{"n_layer": 11, "n_head": 3, "n_kv_head": 3, "norm_place": "pre", "rope_base": 10000.0, "rope_fraction": 0.5, "init_std_o": 0.0, "lr_mult_qkv": 0.4, "seq_len": 768, "doc_mask": true, "steps": 6861}
MLP neurons of a small language model. Each row is named by its layer, matrix (up: input weights) and neuron, and shows model dimensions 256-351. Each number is 50 + 12 x the weight over its row's rms, rounded and kept within 0 to 99.
A block is one neuron, or neurons of one layer that tend to fire together. After each block is what it responds to, as a language model described it from the Wikipedia text at the highest values.

L6.up710:30 59 43 41 32 40 48 70 56 36 45 71 55 58 22 48 52 37 34 57 47 48 63 58 53 53 45 60 52 43 38 52 44 53 64 65 59 46 51 64 55 48 66 66 45 52 50 58 47 61 38 53 53 40 68 44 63 68 62 32 51 75 46 51 47 51 47 64 62 56 68 55 56 54 37 30 57 47 47 62 30 70 61 41 54 70 22 76 50 41 50 60 69 60 41 51
Responds to: Plural noun endings

L7.up3:37 53 57 25 48 59 61 32 56 35 36 43 66 39 62 39 67 44 68 65 23 29 51 53 40 55 54 59 47 57 19 78 71 63 72 15 49 57 53 51 52 49 40 56 56 65 37 40 37 34 63 65 28 46 46 48 38 47 51 65 46 57 45 49 25 46 49 82 58 54 37 54 42 66 52 44 47 43 43 49 29 63 58 52 56 48 48 55 71 48 55 65 54 49 62 74
L7.up216:51 40 60 30 46 38 60 39 50 40 57 37 68 31 73 64 64 53 57 49 56 29 54 53 67 50 51 71 37 54 35 39 50 66 73 36 56 46 36 45 44 42 40 48 61 62 58 63 52 35 73 66 38 55 60 40 39 50 46 54 53 64 77 65 18 41 53 63 39 44 52 47 54 55 33 69 62 42 59 57 39 41 45 37 47 62 31 55 69 50 35 36 43 61 54 53
L7.up280:39 28 66 45 46 50 78 59 49 53 43 40 52 51 50 45 49 61 49 49 34 43 52 49 62 67 31 67 45 43 43 52 62 53 45 45 43 84 56 31 60 63 55 29 42 68 45 55 51 56 69 59 49 58 58 42 51 34 31 58 57 46 47 57 43 43 61 58 45 64 37 63 16 53 64 64 55 45 42 45 49 51 73 65 39 52 39 56 55 36 55 49 38 40 58 56
L7.up318:56 53 53 31 62 18 62 57 43 51 36 55 54 60 52 40 41 64 58 38 53 51 53 41 50 39 41 35 44 48 32 57 31 45 78 60 67 51 60 38 54 61 34 43 46 75 57 54 21 47 75 60 52 48 67 49 54 28 36 45 49 49 69 42 47 63 41 26 43 69 39 72 30 55 55 37 72 62 47 28 44 55 69 52 45 49 30 80 55 47 47 41 47 57 50 44
L7.up630:57 52 60 53 43 48 42 63 69 46 33 54 46 58 73 39 39 37 40 49 33 45 71 57 53 51 38 62 67 31 22 40 66 38 55 53 40 65 63 45 31 45 54 55 66 40 58 48 48 56 48 58 36 60 73 32 60 41 36 72 51 47 64 64 58 52 39 63 52 28 42 54 40 56 61 70 50 42 74 44 30 59 39 29 62 45 22 66 34 68 65 46 52 50 32 49
L7.up931:49 35 51 52 41 47 71 61 57 40 29 38 56 64 43 59 43 55 63 86 37 54 52 65 54 68 29 61 52 36 40 54 56 33 58 43 36 57 57 55 52 51 63 45 55 68 32 72 38 54 43 57 38 55 55 38 57 42 53 51 60 36 41 51 38 30 66 38 55 45 46 44 32 53 68 63 59 36 51 54 43 49 51 78 46 49 54 53 72 30 63 52 65 44 50 54
L7.up970:29 46 45 48 55 37 60 59 52 38 46 37 48 66 44 49 54 58 47 48 55 65 62 42 63 35 46 68 56 61 33 69 59 53 71 57 43 45 48 46 55 72 33 57 51 53 41 61 38 42 68 66 59 44 38 41 38 54 38 53 66 33 53 55 56 43 42 57 60 64 53 52 42 55 31 28 54 46 55 35 43 49 38 64 54 47 55 68 45 45 46 49 51 35 48 38
L7.up1168:44 45 46 50 35 58 66 53 51 46 47 50 60 51 43 31 43 62 54 52 43 56 65 52 60 58 47 57 43 56 33 58 50 12 72 74 55 43 37 36 64 39 49 45 71 64 51 61 38 53 80 80 41 52 62 54 46 47 58 54 49 35 63 81 56 40 60 50 38 38 35 46 36 57 57 62 48 39 55 46 56 47 55 58 64 56 42 59 44 55 46 56 30 46 52 44
Responds to: Country and place names

L2.up196:37 48 55 44 23 51 40 45 60 46 33 39 49 52 41 50 43 63 58 58 46 41 50 38 48 57 67 59 46 57 30 47 35 51 42 46 52 54 42 53 45 55 37 45 52 55 49 60 52 34 44 50 71 65 48 42 45 42 59 54 52 55 58 41 27 37 48 39 55 65 65 53 60 46 56 73 44 52 57 82 47 36 66 19 36 63 25 34 51 53 33 51 38 54 44 61
L2.up324:31 31 45 52 53 47 44 37 46 45 32 45 58 64 33 53 47 42 51 50 43 32 55 37 27 58 61 38 52 62 45 37 53 47 41 70 62 54 51 72 15 58 59 45 48 43 49 53 54 53 53 44 65 40 57 58 43 39 52 51 46 52 68 35 49 55 69 53 78 41 58 69 57 66 40 42 52 34 48 58 45 46 64 33 36 53 43 59 39 33 43 63 63 55 50 64
L2.up570:29 53 76 46 32 40 41 27 64 45 53 59 35 61 40 40 39 51 42 60 53 61 60 41 26 67 51 40 52 49 09 29 72 33 45 55 51 36 22 50 51 42 53 46 32 44 43 35 44 54 76 35 61 41 50 51 63 36 56 43 69 54 60 57 60 46 46 44 48 51 50 46 34 75 67 58 78 28 45 57 49 45 88 59 48 57 32 40 56 51 54 53 36 57 49 44
L2.up1015:56 48 53 19 24 56 45 75 34 47 46 53 65 47 51 41 32 53 45 59 48 49 65 81 43 54 47 31 40 53 31 38 29 49 51 47 47 48 31 55 52 43 73 49 45 50 48 64 38 46 45 35 52 22 40 62 42 48 59 42 48 72 65 31 40 60 75 40 51 62 62 40 56 44 40 47 57 41 31 80 49 34 59 41 43 47 47 55 46 78 39 46 47 61 43 46
L2.up1061:41 34 73 40 36 35 49 48 64 32 38 53 62 55 47 45 42 39 39 45 34 48 55 55 49 89 52 52 51 40 28 73 58 42 45 46 53 40 42 65 52 38 46 44 61 63 50 58 40 65 53 37 52 47 44 64 74 53 56 44 59 37 46 57 44 36 48 38 56 50 42 55 48 49 51 29 54 38 56 62 56 60 72 55 48 59 29 32 42 54 80 50 54 58 54 53
L2.up1257:39 65 45 36 43 50 47 44 67 39 36 40 34 76 44 34 40 46 45 53 45 55 52 55 51 69 52 45 59 54 11 45 73 40 56 60 40 51 35 71 49 42 61 50 66 54 41 60 29 47 68 62 46 59 66 45 46 54 61 45 60 53 33 48 56 61 74 52 37 33 42 58 30 47 47 39 54 41 59 60 53 46 68 34 54 52 44 54 57 41 47 49 67 65 59 62
L2.up1441:46 59 58 21 41 56 39 55 48 51 64 44 67 56 41 39 35 48 57 44 52 21 53 44 41 69 53 36 32 51 52 30 59 51 56 64 72 62 50 48 42 40 41 58 48 73 45 77 42 51 48 51 35 51 36 39 51 28 55 43 41 65 65 49 28 62 49 34 42 65 54 57 48 57 61 44 75 35 67 84 47 53 62 37 45 65 37 37 65 54 53 52 38 50 59 49
L2.up1448:76 66 76 54 30 48 38 56 54 21 35 48 41 73 67 54 34 51 48 60 46 43 57 60 65 47 55 57 41 59 30 46 49 16 43 54 48 79 41 57 79 38 51 45 45 51 54 69 48 37 59 55 52 60 47 79 61 36 61 39 62 59 64 37 39 52 67 47 49 51 49 52 53 58 45 44 65 43 51 47 48 37 70 56 36 58 47 26 55 67 49 60 48 58 67 50
Responds to: Word-completing final pieces

L2.up76:49 26 49 47 55 57 56 27 52 48 27 54 47 43 44 39 49 52 47 51 40 45 54 31 61 64 48 44 51 42 55 48 43 43 49 60 48 55 54 57 54 59 64 44 50 40 39 61 45 46 43 55 38 60 76 40 47 29 47 44 59 54 56 58 36 57 59 21 53 52 43 48 45 55 54 60 56 58 63 70 30 55 55 56 57 70 35 34 49 65 67 58 53 61 57 33
L2.up213:50 36 53 41 39 45 69 36 61 36 52 36 74 45 51 37 50 61 57 61 31 25 55 43 62 74 48 35 42 34 36 47 50 65 56 49 45 43 54 56 56 60 59 46 41 54 43 64 48 60 61 36 62 59 64 58 53 46 43 46 56 42 92 47 39 57 51 69 39 81 48 59 30 57 40 62 48 45 40 72 39 46 49 47 37 66 42 54 57 56 43 49 48 53 50 52
L2.up364:42 55 59 47 42 58 44 44 62 46 63 39 31 63 50 39 39 72 42 56 51 60 59 50 63 51 48 63 55 63 15 50 54 31 53 60 54 88 51 44 88 55 55 45 33 41 58 55 41 49 58 49 48 59 60 34 38 42 52 28 58 55 55 57 47 57 44 45 48 56 42 53 35 56 63 54 52 49 60 55 41 51 48 51 57 58 35 37 58 45 64 49 49 44 74 53
L2.up488:42 62 62 28 13 51 63 60 58 33 32 48 45 72 47 44 35 58 51 90 48 53 48 58 53 56 41 50 50 63 53 59 35 48 42 32 64 52 58 32 56 49 42 47 47 61 48 41 39 48 68 63 40 55 22 43 53 66 60 60 65 62 52 47 44 43 47 68 82 65 74 67 26 49 44 52 53 53 49 61 42 61 58 42 27 50 30 50 31 55 55 62 53 52 47 49
L2.up491:49 41 51 16 53 52 57 53 52 56 59 49 70 42 49 43 67 52 60 46 35 68 44 34 78 46 69 42 57 38 48 41 41 27 51 30 45 36 51 38 60 52 49 55 62 65 47 49 44 38 41 64 52 51 45 63 42 45 65 37 69 69 44 48 26 48 65 51 37 40 59 64 29 47 39 58 48 41 58 47 49 44 38 63 72 54 40 39 33 56 44 56 79 44 52 52
L2.up666:45 46 66 30 30 61 30 41 36 36 46 67 43 63 52 56 31 60 54 50 44 48 49 38 34 60 64 68 40 38 52 63 60 65 45 52 50 52 50 36 95 39 59 61 33 64 63 51 52 59 48 54 45 47 47 49 43 63 41 50 63 57 49 42 10 57 58 49 71 47 37 43 31 68 43 57 63 48 47 57 26 41 50 58 41 71 34 57 34 53 56 58 71 48 49 76
L2.up688:51 45 69 17 22 59 68 51 23 43 36 38 44 60 61 47 42 66 51 64 51 64 47 49 57 49 22 57 45 45 42 53 19 48 63 52 39 49 53 61 58 48 51 41 48 50 56 65 43 56 56 59 45 61 49 47 30 46 57 52 50 62 74 43 53 53 52 38 62 68 52 62 28 52 48 65 51 51 73 52 47 55 42 47 36 50 43 25 20 50 40 49 55 53 35 47
L2.up1305:53 53 37 43 46 38 63 42 52 30 57 41 44 49 66 41 37 65 50 45 58 66 47 62 57 50 34 63 48 46 46 49 47 43 59 47 28 42 53 60 51 37 30 59 58 54 54 70 41 53 31 62 37 55 59 53 59 45 52 40 40 47 46 63 46 55 49 26 44 65 56 45 55 42 43 63 46 51 47 47 45 65 57 53 51 45 34 43 40 42 53 67 43 48 63 51
Responds to: Final word-piece completions

L7.up83:46 40 58 42 41 47 48 66 48 40 41 49 74 62 43 32 50 60 51 74 53 45 62 50 40 59 37 54 34 43 37 55 29 52 37 53 59 54 23 69 51 51 45 43 51 40 50 59 38 45 33 38 70 37 52 42 43 55 35 39 54 73 39 42 32 51 80 54 70 20 59 42 50 71 47 45 60 33 56 72 29 51 81 49 73 56 49 48 60 55 39 72 51 54 59 45
L7.up97:52 34 38 52 29 41 69 50 34 32 63 79 43 48 66 43 56 40 54 45 40 57 52 57 49 63 47 50 37 60 37 45 52 40 78 53 64 53 27 55 70 58 53 44 60 28 45 48 54 50 65 54 54 47 42 63 56 49 64 61 58 56 70 62 48 52 43 37 55 60 46 62 50 62 24 40 45 45 63 54 48 40 60 60 62 53 41 59 35 33 52 48 54 74 45 47
L7.up170:39 63 63 45 43 57 66 56 59 48 47 47 53 76 37 49 33 40 56 99 30 46 47 35 53 45 43 55 40 50 49 38 41 69 34 48 63 44 65 59 42 38 45 52 61 54 49 36 45 50 55 31 53 27 47 56 38 48 56 64 43 48 36 37 50 45 61 56 61 63 61 51 59 49 37 47 59 69 36 65 46 53 86 50 54 45 37 26 35 61 52 46 38 32 49 48
L7.up526:63 50 52 46 58 49 44 51 50 42 57 44 60 54 40 31 49 28 35 47 34 48 61 82 51 51 39 57 46 77 49 52 09 38 55 38 54 45 35 34 60 58 38 46 56 32 49 31 32 65 61 54 59 52 58 51 68 32 54 49 48 66 58 56 74 33 86 50 52 45 77 37 42 38 54 54 61 28 36 61 56 44 81 42 52 61 55 37 69 35 44 41 37 78 50 58
L7.up771:53 51 63 43 54 52 43 36 36 50 36 45 66 73 55 63 30 64 45 68 55 42 39 68 58 67 47 74 38 43 44 40 58 68 58 42 54 56 52 44 56 51 73 66 45 34 49 41 32 62 40 42 75 26 37 45 52 39 50 58 38 45 57 39 56 42 28 34 65 52 65 33 43 64 48 39 70 58 57 39 33 60 64 53 50 62 60 50 68 45 53 56 60 69 56 46
L7.up828:49 41 48 53 39 47 50 52 38 51 75 47 72 45 41 59 31 36 30 70 53 58 56 55 49 53 38 62 37 61 46 38 41 57 43 49 66 39 45 65 32 47 39 56 51 59 50 52 44 58 49 37 36 32 53 47 68 51 38 32 52 29 39 44 33 47 76 49 62 69 46 49 59 46 49 39 57 25 37 55 39 51 62 32 71 57 27 59 53 55 52 45 47 54 55 44
L7.up1023:53 53 60 54 55 53 45 47 42 25 33 33 48 44 43 58 37 47 54 62 53 58 61 38 25 35 28 68 51 61 54 36 43 40 52 33 52 39 43 72 43 31 56 66 32 62 44 47 46 38 76 49 57 59 36 74 66 62 65 39 41 60 46 38 41 57 47 68 52 34 51 31 67 61 59 36 68 52 37 65 44 44 72 56 58 57 56 55 51 45 70 40 53 46 50 57
L7.up1323:61 26 43 26 27 57 56 40 42 36 25 45 49 53 45 48 33 58 50 58 54 32 35 59 58 63 39 55 33 51 43 43 64 25 62 47 51 48 34 32 50 57 61 64 37 57 51 63 54 57 55 41 36 55 52 56 50 39 44 55 67 68 67 60 52 34 56 43 65 62 67 59 57 60 38 46 53 43 47 45 52 43 69 75 41 58 35 54 53 44 43 54 57 54 22 56
Responds to: Word-final "s" piece

L6.up693:58 46 46 39 32 44 47 41 70 53 52 63 32 70 53 32 44 46 52 57 50 31 59 63 41 85 55 53 35 69 42 44 24 39 61 47 44 66 58 73 56 42 61 68 64 76 55 66 59 48 44 47 43 45 26 57 62 57 45 43 41 40 56 51 44 59 51 59 69 37 57 24 54 66 51 40 70 51 47 53 43 28 72 54 50 64 36 42 37 43 55 40 55 69 57 61
Responds to: Subject before verb

L7.up69:57 51 43 55 29 48 21 36 33 58 58 55 50 61 49 50 37 49 68 43 49 53 26 48 66 41 56 72 61 47 45 48 28 60 39 31 49 55 52 35 40 48 50 58 78 56 51 62 47 55 58 45 53 53 42 64 63 29 60 57 41 28 32 49 51 39 68 38 43 29 21 41 47 58 53 51 51 20 45 67 34 37 59 39 54 57 36 55 37 75 53 59 57 70 25 47
L7.up96:57 46 43 35 43 38 43 58 42 37 49 48 61 77 26 50 41 43 61 67 42 57 69 27 40 70 48 68 60 44 38 59 59 29 61 44 31 72 32 56 32 35 53 52 76 38 49 39 44 79 52 74 59 55 44 67 38 56 31 64 48 54 41 71 48 39 54 57 42 28 57 33 56 49 62 63 45 32 58 48 40 47 43 73 54 38 55 77 63 50 36 61 51 43 51 67
L7.up459:47 48 40 25 30 39 30 54 45 55 29 71 70 60 22 58 50 33 60 49 44 50 32 51 57 63 52 54 54 51 46 55 49 66 59 35 46 33 58 76 37 36 58 46 43 51 64 63 58 49 39 81 37 66 63 65 46 37 51 45 52 33 58 90 31 56 59 55 60 41 59 30 47 49 30 47 40 17 65 45 38 53 73 45 55 45 52 40 53 71 66 62 51 52 42 39
L7.up469:67 57 63 43 34 62 38 51 63 41 44 40 47 54 69 51 36 36 36 46 41 71 48 48 24 72 53 65 51 39 36 42 48 39 44 32 56 52 45 66 53 34 60 50 49 55 68 59 51 45 55 62 50 39 46 59 50 39 43 64 39 52 52 48 28 58 61 32 51 49 50 52 57 54 50 60 40 55 53 50 34 68 73 46 40 58 33 50 49 76 53 57 54 40 62 43
L7.up676:66 65 46 58 50 41 25 32 38 57 59 71 62 42 13 63 31 59 60 54 40 63 47 41 47 59 35 63 65 47 43 65 46 58 58 40 29 74 40 72 42 39 67 53 54 52 79 27 58 49 50 51 64 49 36 58 38 62 41 56 49 55 50 60 49 40 46 59 42 39 59 54 53 59 30 29 43 60 44 66 50 33 66 59 60 34 41 60 59 42 42 74 50 40 51 52
L7.up798:54 28 44 62 45 60 53 59 66 55 33 46 68 48 21 51 39 37 65 48 58 52 53 46 41 61 35 65 52 53 34 49 40 61 54 44 42 57 47 40 39 60 49 48 71 54 55 39 46 65 44 71 59 44 23 57 42 64 40 61 44 50 53 42 53 45 62 51 57 74 60 72 53 38 35 53 44 37 55 73 45 60 64 45 64 44 74 40 37 51 28 50 22 46 40 36
L7.up1211:61 42 49 55 35 62 42 62 70 47 40 65 54 48 45 46 09 67 37 53 59 68 33 42 14 49 45 87 55 45 25 36 33 50 40 48 49 62 48 37 43 21 51 66 60 55 56 57 56 59 43 75 44 55 47 63 58 57 44 59 54 46 52 56 41 29 67 60 59 48 18 53 54 61 58 49 55 51 55 54 45 71 82 58 61 55 57 29 34 54 53 57 45 66 50 53
L7.up1409:56 60 53 50 53 45 36 54 48 55 35 53 68 69 34 47 13 44 57 73 33 54 33 36 42 68 37 37 57 60 32 41 34 52 50 40 40 41 34 61 27 28 58 49 52 53 59 43 44 56 49 69 38 43 45 57 54 45 22 47 63 61 42 55 38 52 69 64 54 45 52 30 59 59 50 72 63 43 40 56 40 59 58 44 81 39 24 56 50 49 48 63 59 67 41 55
Responds to: Word-start letter fragments

L6.up546:48 53 38 31 46 56 50 43 41 41 48 50 38 47 49 28 45 33 52 65 46 35 59 50 52 33 34 43 60 54 52 43 15 64 42 49 58 36 50 60 52 43 37 51 46 48 77 56 38 67 65 60 34 46 54 56 52 38 45 58 29 33 43 41 51 69 60 74 66 48 25 52 31 47 36 50 43 48 56 50 37 28 58 42 43 49 32 51 29 63 43 37 51 67 36 57
Responds to: Mid-word name fragments

L2.up306:50 35 50 33 51 53 40 52 38 47 57 59 60 58 55 40 38 54 58 52 43 65 22 51 68 53 67 72 60 29 55 51 52 46 38 45 44 39 50 32 47 41 58 52 43 39 73 47 48 50 45 51 51 54 50 47 59 30 49 62 75 32 57 64 24 39 47 62 56 50 37 74 43 48 49 62 47 16 68 47 38 38 53 66 68 54 58 33 39 63 47 67 57 45 33 57
L2.up342:50 53 47 59 50 53 55 52 54 54 31 55 62 62 32 43 44 57 49 69 59 37 58 57 33 57 39 38 41 57 19 44 43 76 58 55 63 35 65 47 50 56 73 58 60 49 53 61 51 62 56 59 38 61 54 66 58 45 57 46 35 50 52 59 38 60 47 37 50 66 54 42 30 44 34 44 54 26 45 59 28 34 63 46 59 41 65 54 56 74 46 55 54 52 55 55
L2.up398:47 41 46 52 40 49 39 51 49 52 36 41 60 44 43 58 32 49 52 55 29 45 55 45 72 57 64 62 49 37 51 37 40 51 41 51 59 58 49 71 46 48 76 58 38 67 43 26 47 45 49 57 43 69 72 60 38 52 45 70 47 45 26 54 39 46 74 42 61 64 42 51 62 44 36 59 59 53 56 70 24 73 60 40 43 51 33 53 57 58 57 41 29 58 52 46
L2.up917:53 54 45 46 41 42 47 66 59 54 50 48 46 52 34 28 30 61 56 54 37 54 59 32 43 60 49 57 56 55 37 33 59 38 53 60 62 48 45 42 55 31 43 53 59 55 52 51 56 34 47 50 44 72 63 38 52 46 48 51 65 43 53 40 51 56 50 47 57 74 38 55 30 51 32 57 51 46 54 57 47 53 55 40 87 51 44 45 26 59 45 47 46 48 38 37
L2.up1081:60 33 53 39 42 45 60 49 59 43 53 28 67 64 50 52 38 46 44 70 41 50 51 36 54 31 27 68 40 51 52 55 44 41 50 45 55 51 47 67 62 46 75 61 34 59 62 52 40 57 42 62 44 38 53 50 68 61 63 54 56 26 71 42 54 46 51 50 56 61 45 63 44 40 33 32 59 35 62 51 38 50 87 40 63 64 44 53 41 59 58 65 57 61 45 48
L2.up1084:53 57 44 44 32 48 51 66 50 53 64 61 56 54 46 33 52 45 62 47 47 61 46 41 61 63 54 68 49 67 59 45 39 54 52 44 54 61 47 80 55 50 83 42 58 30 52 57 45 49 50 77 50 56 56 83 28 41 37 42 40 68 33 48 34 69 75 39 53 38 48 43 59 32 43 65 54 49 43 54 31 37 57 41 57 53 61 36 59 47 52 62 50 39 54 53
L2.up1128:43 40 60 34 36 55 27 53 54 52 49 46 86 60 48 48 41 38 41 75 33 29 31 35 52 63 47 34 74 44 42 59 43 64 69 56 54 47 60 56 34 44 67 39 46 71 56 55 34 43 36 65 41 38 74 69 54 59 45 51 49 49 44 63 39 45 62 38 44 48 30 78 22 49 41 48 59 11 48 48 57 57 68 46 65 63 39 37 55 57 46 61 69 52 60 49
L2.up1228:70 58 50 53 36 56 52 77 66 55 42 46 74 32 33 54 23 52 54 49 40 56 38 48 25 46 40 55 39 55 51 39 31 54 48 54 76 43 53 55 27 55 49 51 41 56 65 58 56 54 47 51 40 61 75 45 43 42 48 65 59 36 62 59 37 66 56 51 47 72 29 43 42 43 58 71 60 32 46 58 22 51 79 35 58 52 46 41 70 46 52 52 55 51 55 61
Responds to: Mid-word vowel fragments

L6.up1447:45 49 45 59 27 41 61 53 53 48 48 41 37 54 44 52 41 59 51 46 50 43 53 44 48 64 35 35 46 44 35 57 42 41 51 47 42 51 52 39 62 53 56 40 46 42 46 49 39 50 62 67 31 47 61 36 47 43 34 55 48 46 48 32 48 35 56 54 53 66 53 58 48 51 59 60 50 35 51 46 15 48 72 48 44 62 40 40 31 34 53 48 39 46 54 44
Responds to: Place-name final pieces

L2.up161:56 56 53 51 35 51 24 91 56 43 45 56 66 48 43 39 52 61 65 44 53 45 49 51 23 31 49 53 51 54 14 47 61 46 59 53 45 59 45 45 48 65 73 61 44 51 52 50 57 57 53 40 40 64 55 56 43 56 49 75 41 38 64 55 45 55 44 69 63 65 32 49 45 65 63 50 52 36 59 27 41 43 53 47 49 36 54 49 60 45 79 58 40 56 45 65
L2.up198:38 60 46 38 38 49 55 50 62 60 67 60 67 65 55 47 53 59 61 58 50 50 50 49 48 81 22 42 50 58 32 55 61 30 62 47 38 56 26 48 49 48 51 59 55 59 27 51 46 48 43 35 68 44 40 67 54 45 51 39 38 39 70 66 56 31 63 53 45 40 50 69 43 66 48 57 54 39 64 72 49 46 54 70 61 50 47 45 65 65 49 50 59 72 67 58
L2.up331:55 40 50 29 38 47 42 48 36 46 46 69 55 48 54 52 45 62 67 55 34 47 36 33 31 46 46 21 50 38 57 77 55 58 60 39 29 43 47 66 50 38 29 48 63 69 53 41 45 55 54 64 54 66 53 40 56 53 50 55 37 38 51 96 35 51 44 72 45 55 53 58 53 62 38 53 60 52 74 60 46 57 43 49 45 29 36 58 74 51 51 63 56 38 64 38
L2.up443:25 53 52 64 25 61 55 70 44 54 63 57 52 62 48 42 33 64 40 65 38 65 41 42 50 48 58 64 42 54 56 57 35 50 63 51 43 35 48 54 49 37 44 51 63 47 55 51 56 35 50 61 47 69 72 50 42 54 48 69 41 29 37 87 57 54 55 46 60 53 39 75 53 54 34 47 65 48 70 52 52 42 44 65 55 49 44 28 45 35 65 58 58 62 79 49
L2.up866:59 51 57 58 31 52 52 59 52 59 36 70 64 42 61 60 31 40 60 51 49 49 60 39 31 58 43 59 58 41 34 30 41 29 55 50 68 55 51 30 42 50 41 40 60 51 52 43 51 52 62 43 51 64 35 71 40 66 47 65 58 40 66 52 54 56 50 38 50 40 39 58 41 57 63 60 52 52 58 48 44 55 66 42 51 68 39 83 50 32 59 41 56 45 62 48
L2.up921:53 44 40 19 41 51 46 55 59 46 53 49 59 47 56 49 32 67 54 47 33 58 41 71 54 58 64 64 57 40 34 54 53 34 57 48 32 35 47 45 65 44 60 48 65 69 51 30 55 51 45 31 29 58 48 69 46 52 63 56 43 69 50 99 19 63 43 47 58 49 44 68 40 60 34 50 54 37 83 43 57 65 56 38 56 49 47 67 30 38 78 49 76 53 60 57
L2.up1154:36 56 57 33 17 53 38 52 60 36 61 70 55 42 39 46 26 73 49 59 47 52 49 35 46 62 54 63 62 48 19 53 54 65 49 56 52 61 44 44 54 28 52 47 53 59 48 32 60 54 38 51 30 48 59 55 40 63 47 64 51 33 35 64 34 50 56 70 58 74 60 62 37 58 26 51 43 39 73 54 52 37 58 54 45 41 53 54 43 61 75 62 51 40 77 74
L2.up1462:54 59 59 43 42 43 54 49 71 49 40 40 48 53 55 46 43 34 71 51 43 52 32 65 30 61 40 61 45 40 21 44 37 43 49 77 36 34 38 52 43 54 52 53 63 62 47 52 57 60 44 41 29 60 38 48 50 68 54 55 39 60 46 51 49 49 39 47 45 43 29 55 42 58 38 50 46 53 69 62 43 65 31 38 46 55 48 62 40 86 56 56 65 44 50 75
Responds to: Compass names, word fragments

L7.up193:60 53 53 53 48 56 56 65 73 60 44 56 44 41 70 36 40 66 40 74 25 69 52 51 45 47 46 73 59 55 55 44 39 40 63 34 54 51 42 47 55 34 43 23 40 49 58 43 57 49 51 39 60 30 54 76 56 59 48 53 46 57 54 49 44 54 70 58 50 31 51 27 53 46 47 41 48 63 76 44 34 45 49 45 42 63 23 50 26 66 49 57 49 44 52 63
L7.up300:58 49 44 40 59 45 62 75 67 66 70 54 57 58 54 68 51 52 54 52 41 56 55 37 55 47 61 68 62 43 36 46 39 30 47 34 48 54 35 50 24 40 45 64 60 48 63 57 59 58 42 69 40 47 53 80 58 50 33 32 48 52 31 51 56 29 59 40 56 35 45 46 48 53 42 59 53 46 53 42 31 51 45 49 45 48 43 53 42 64 57 67 45 48 39 54
L7.up412:47 42 36 51 44 47 68 53 63 52 49 56 57 46 53 24 43 40 61 51 20 46 47 55 45 54 56 62 59 74 40 48 36 32 46 57 50 41 42 46 49 33 63 58 64 55 63 36 44 63 39 66 40 40 45 55 54 62 34 38 35 67 39 65 33 25 51 60 46 37 59 41 58 53 48 52 64 41 55 37 46 56 52 40 46 45 57 35 35 38 80 39 43 52 48 66
L7.up573:43 52 46 40 42 42 50 52 43 53 54 65 51 60 57 47 32 57 62 67 40 49 19 44 39 60 36 51 45 47 49 62 52 46 76 46 23 51 41 36 59 56 57 40 67 69 47 31 43 37 50 59 45 56 34 58 46 60 49 33 54 61 66 53 54 49 44 84 42 50 70 71 40 50 56 50 48 52 64 87 27 45 43 72 50 54 48 58 46 24 55 48 54 35 55 40
L7.up808:40 58 51 54 57 46 47 66 58 49 33 52 66 52 46 55 60 39 47 57 23 62 54 68 51 48 65 62 58 47 31 37 74 18 60 37 46 75 28 49 46 30 37 42 52 87 48 34 51 50 46 58 51 53 57 47 65 58 35 49 52 31 50 80 56 40 48 71 49 31 50 50 56 50 45 59 42 51 51 42 44 57 54 62 77 53 59 51 48 40 66 52 54 45 69 50
L7.up1127:37 37 57 47 46 39 54 52 42 46 55 59 24 47 53 36 39 61 28 51 26 73 33 40 42 44 52 60 44 60 33 45 52 64 74 48 47 52 19 47 42 47 60 26 67 63 53 32 47 44 44 56 56 56 50 51 55 67 31 49 65 44 57 60 47 43 47 62 66 68 44 60 42 64 31 54 52 58 75 59 18 57 36 48 55 53 23 33 37 38 51 53 54 45 56 58
L7.up1452:50 30 54 48 58 45 38 50 54 56 55 52 56 50 44 54 23 51 47 43 41 49 35 46 53 66 55 68 42 41 53 38 38 50 41 41 50 52 56 38 42 35 50 61 71 54 55 63 33 46 39 56 46 45 53 52 59 47 49 73 74 47 52 47 47 34 42 60 49 44 40 55 28 51 29 78 57 26 63 48 33 68 58 54 84 45 13 53 40 69 71 55 51 49 63 67
L7.up1504:50 29 50 41 52 53 60 58 62 49 56 50 51 52 59 60 41 46 46 54 53 64 40 56 46 55 45 46 63 70 29 31 23 47 56 51 24 38 26 44 34 39 46 43 77 44 67 44 50 51 59 37 54 37 54 69 63 46 28 34 34 58 40 72 57 39 62 55 61 31 40 34 30 49 48 62 47 58 65 55 38 54 60 44 64 51 36 63 33 57 50 58 47 32 55 55
Responds to: Odd word-piece splits